{
  "positions": "rope",
  "bias": "none",
  "parallel_block": false,
  "init": "uniform"
}
MLP neurons of a small language model. Each row is named by its layer, matrix (up: input weights) and neuron, and shows model dimensions 512-575. Each number is 200 + 20 x the weight over its row's rms, rounded and kept within 0 to 999.
A block is one neuron, or neurons of one layer that tend to fire together. After each block is what it responds to, as a language model described it from the Wikipedia text at the highest values.

L3.up26,197,204,189,205,192,235,203,187,182,187,212,232,195,203,221,174,200,218,205,175,201,205,179,222,208,227,218,178,198,183,225,191,203,184,195,204,176,163,173,201,208,216,206,190,195,185,189,233,184,182,204,165,205,223,197,167,199,233,213,212,181,131,218,216
L3.up122,198,176,172,187,206,191,158,170,194,179,205,232,199,227,210,128,179,184,213,201,188,193,189,190,204,185,188,175,175,224,179,217,230,217,207,213,217,158,183,178,221,189,213,195,190,216,196,179,226,205,190,169,206,180,200,190,220,209,243,217,193,200,193,209
L3.up643,139,204,209,197,180,191,191,168,220,223,179,215,203,186,218,196,163,210,207,210,183,235,206,242,234,202,206,166,202,229,172,188,227,181,195,195,206,226,183,184,234,176,167,175,186,190,190,190,220,205,208,206,191,173,220,199,240,217,187,187,204,193,204,207
L3.up1121,200,192,168,214,186,199,162,230,210,204,215,188,180,200,168,202,188,206,204,209,178,185,188,200,213,207,191,174,160,211,184,208,201,195,173,207,202,230,171,217,227,216,179,198,197,194,156,219,187,187,194,169,236,187,171,216,182,235,189,189,209,191,210,193
L3.up1248,239,155,146,193,166,205,229,196,202,161,213,185,207,218,215,194,187,216,217,198,216,201,197,162,180,212,198,191,198,193,230,206,184,215,189,210,188,208,155,204,217,203,192,223,223,214,214,216,215,211,199,206,205,187,181,248,190,238,167,193,180,157,225,162
L3.up1380,182,209,203,204,200,220,175,216,165,174,185,210,216,217,196,211,159,216,237,205,205,174,207,207,190,174,240,188,226,198,191,211,191,170,194,225,162,183,218,185,222,186,183,205,218,179,198,217,210,189,246,215,227,190,237,213,205,206,198,210,193,241,224,151
L3.up1457,224,179,239,182,179,211,212,188,227,230,180,206,188,189,226,193,190,193,201,188,182,177,190,201,199,202,183,177,205,167,208,206,246,168,217,202,152,174,189,181,203,163,172,183,212,160,192,176,236,214,206,232,214,201,205,208,197,207,193,208,184,214,211,189
L3.up1950,203,227,190,202,196,191,178,168,228,225,207,191,199,202,195,186,180,204,203,185,198,188,213,253,194,200,249,207,197,209,217,195,260,197,200,232,156,164,179,197,251,193,177,183,237,191,210,223,211,206,217,223,238,195,192,210,181,205,174,236,172,188,189,165
Description: Verb-phrase connector slot

L5.up374,202,206,212,213,216,217,205,192,185,205,211,224,222,207,203,202,194,201,235,225,180,177,222,166,188,204,217,145,184,195,204,187,209,235,203,200,176,203,174,189,226,234,182,206,210,187,216,197,226,214,188,185,195,198,203,184,198,241,194,185,202,190,203,177
L5.up532,172,167,183,188,193,236,183,197,213,205,192,251,187,202,217,207,184,210,205,194,204,195,163,201,182,202,213,187,216,177,229,208,178,196,194,214,168,205,194,174,204,217,214,187,232,161,233,233,204,175,214,177,233,174,202,191,197,216,160,219,203,176,177,176
L5.up892,218,174,194,182,200,227,236,199,196,195,190,196,186,223,197,205,190,199,231,205,189,190,172,180,209,200,216,189,196,188,191,180,199,203,190,218,219,185,159,187,230,187,205,194,245,189,197,202,211,193,220,176,203,178,207,219,185,231,184,213,208,181,213,187
L5.up1284,173,198,207,219,169,231,149,216,210,228,187,210,154,167,197,196,196,189,212,201,150,153,220,196,206,232,214,168,203,180,210,221,162,197,193,259,176,219,171,221,194,210,160,171,209,199,226,217,203,154,199,195,184,220,179,202,162,229,182,253,204,189,217,215
L5.up1470,178,205,205,196,196,218,190,155,177,204,210,230,236,163,184,191,171,207,198,183,195,217,195,202,204,221,205,166,158,180,205,219,229,190,187,212,184,179,194,156,209,207,231,209,200,178,216,209,188,186,240,204,231,190,197,211,203,250,196,195,215,187,216,209
L5.up1529,169,190,208,200,183,232,186,201,204,220,209,243,205,186,184,174,170,218,187,188,187,218,183,218,191,205,188,184,189,219,214,208,207,207,210,226,198,207,154,196,242,191,225,235,199,176,221,221,197,191,216,192,213,185,200,211,189,213,184,223,195,179,180,182
L5.up1732,187,217,186,220,216,235,193,220,159,195,217,217,194,195,215,230,209,206,184,187,189,212,192,212,203,217,206,184,193,204,222,217,191,170,180,225,228,205,204,215,228,223,210,204,196,208,189,217,207,214,220,231,195,204,192,214,199,201,197,202,174,215,227,153
L5.up1954,219,204,185,226,190,224,218,203,167,209,174,208,238,217,200,189,217,206,184,193,190,192,208,218,220,201,197,191,180,200,221,196,176,200,171,221,199,188,189,201,206,207,218,217,203,202,166,200,187,212,243,207,205,179,184,214,210,213,203,252,162,178,212,177
Description: Pre-verb "to" and modals

L4.up1760,217,188,190,237,243,193,190,208,182,192,202,217,210,202,180,195,189,206,167,224,219,209,193,179,226,179,191,196,207,186,205,211,222,224,198,193,218,198,216,181,206,185,178,187,219,175,245,192,221,182,202,189,214,213,196,195,195,199,185,231,178,212,208,180
Description: Origin/location prepositions after groups

L5.up288,177,233,178,198,209,213,145,201,188,191,168,225,170,190,215,175,201,184,194,212,186,175,210,195,190,200,196,146,234,166,217,212,186,236,206,226,216,197,187,182,177,208,195,174,195,196,168,226,189,230,172,220,240,209,230,196,184,202,210,181,165,175,224,230
L5.up315,190,196,199,180,172,190,191,209,189,201,149,170,177,196,212,214,171,196,206,165,181,185,204,206,197,219,221,195,210,191,210,211,212,174,201,190,150,184,209,163,203,181,209,191,205,204,205,199,227,175,163,220,191,194,211,216,197,176,217,212,199,211,255,188
L5.up697,189,197,206,209,187,190,185,194,198,262,193,199,175,184,197,214,183,215,206,207,196,185,226,191,205,204,197,193,220,181,197,194,254,181,220,232,188,185,195,185,202,163,198,163,185,160,165,211,192,173,209,187,184,196,208,203,200,236,175,172,181,236,205,206
L5.up1035,175,169,206,207,181,206,189,200,212,216,180,238,183,220,200,190,164,185,207,204,179,191,185,198,209,235,230,152,203,199,212,207,245,216,197,233,197,193,181,197,178,171,216,182,184,201,202,197,205,186,187,236,199,227,186,162,213,192,198,225,179,197,209,222
L5.up1651,224,205,191,185,227,211,167,171,165,234,187,206,189,217,219,241,204,175,216,191,185,146,164,196,217,212,212,186,229,179,176,217,203,209,211,211,215,200,165,164,198,170,199,205,169,194,175,205,228,201,192,228,206,203,232,205,206,217,201,194,169,203,197,207
L5.up1825,214,198,210,198,223,223,167,170,171,192,194,227,214,191,217,222,195,195,219,185,178,198,197,182,216,199,200,164,239,189,194,225,196,224,176,212,238,202,197,185,202,225,205,196,186,175,192,246,218,206,213,203,210,215,217,198,176,218,208,175,206,194,217,229
L5.up1924,200,191,166,158,184,223,193,209,210,240,151,241,196,155,205,187,143,219,215,205,212,218,229,188,205,207,230,211,176,181,218,195,243,204,199,228,156,191,198,194,198,191,232,184,212,248,195,183,186,171,211,209,198,204,171,208,173,191,189,194,219,217,214,184
L5.up2134,197,193,164,157,182,239,177,154,186,214,213,242,166,226,252,187,195,190,225,188,185,202,202,177,208,230,227,161,211,192,223,229,220,204,184,211,184,186,184,185,215,161,209,183,214,219,180,203,232,186,184,203,170,210,229,203,193,217,203,187,189,224,245,189
Description: Post-subject-noun prepositions

L3.up383,226,191,231,214,203,241,206,196,169,200,196,228,229,221,204,220,193,196,232,188,208,230,197,191,205,176,201,229,188,186,195,192,215,207,204,211,205,217,257,171,185,207,175,169,201,193,212,162,243,212,200,223,202,196,196,177,195,228,197,187,185,209,188,130
L3.up652,180,187,226,169,210,223,186,201,192,207,228,204,215,212,213,182,197,218,178,190,219,212,166,184,193,181,219,158,200,171,207,190,191,200,214,235,182,156,188,190,198,192,225,157,187,214,155,164,210,195,192,211,168,219,192,207,221,214,225,205,217,208,207,217
L3.up866,214,181,195,182,206,201,215,193,201,218,175,185,185,225,211,156,204,192,199,179,182,216,198,189,211,166,211,200,195,193,199,210,193,206,176,197,205,183,209,194,201,162,177,175,200,223,204,175,209,217,176,220,204,215,184,176,192,208,200,222,221,208,229,197
L3.up1259,198,182,217,189,209,193,179,195,166,233,188,218,190,210,196,188,191,204,206,204,188,197,171,191,235,179,222,168,229,159,201,213,262,220,217,199,181,224,215,195,216,182,165,188,210,225,182,175,207,196,197,201,199,184,203,235,213,206,180,183,183,209,203,179
L3.up1399,196,191,185,153,188,216,202,194,224,210,187,238,183,201,227,199,208,184,225,184,249,188,218,198,184,216,197,215,205,218,204,224,203,207,210,206,191,195,210,183,204,175,160,198,206,207,234,160,195,225,227,199,149,133,212,207,212,175,212,198,208,216,200,187
L3.up1696,176,180,204,196,195,225,210,250,200,196,183,215,198,194,211,199,199,190,216,197,192,181,181,207,205,195,208,204,207,189,182,199,198,232,211,168,204,197,199,201,205,207,231,158,186,176,203,192,197,206,187,194,218,205,200,186,174,171,206,214,225,131,200,186
L3.up1844,173,209,155,159,197,200,187,235,244,190,184,213,207,161,226,188,204,210,199,187,189,202,211,224,189,183,200,189,192,202,211,149,198,216,209,216,191,208,214,191,196,181,188,170,184,192,183,231,221,161,206,191,213,180,222,223,182,183,192,216,188,226,250,199
L3.up1847,208,202,184,206,161,183,185,189,201,202,190,222,187,176,193,197,159,214,206,196,210,192,203,224,213,210,213,206,206,200,205,204,215,181,179,228,211,173,144,203,206,193,220,172,203,202,160,222,202,192,197,186,190,185,211,195,247,223,208,237,176,202,207,167
Description: Post-noun modifier openers

L4.up2255,227,205,191,225,213,221,193,193,205,173,194,236,211,200,189,170,174,182,228,189,207,192,216,183,205,218,224,180,205,209,202,190,205,204,178,196,188,202,185,227,230,210,181,181,223,210,232,211,204,229,204,177,191,178,179,199,197,261,186,209,212,189,227,176
Description: Infinitive "to" before verb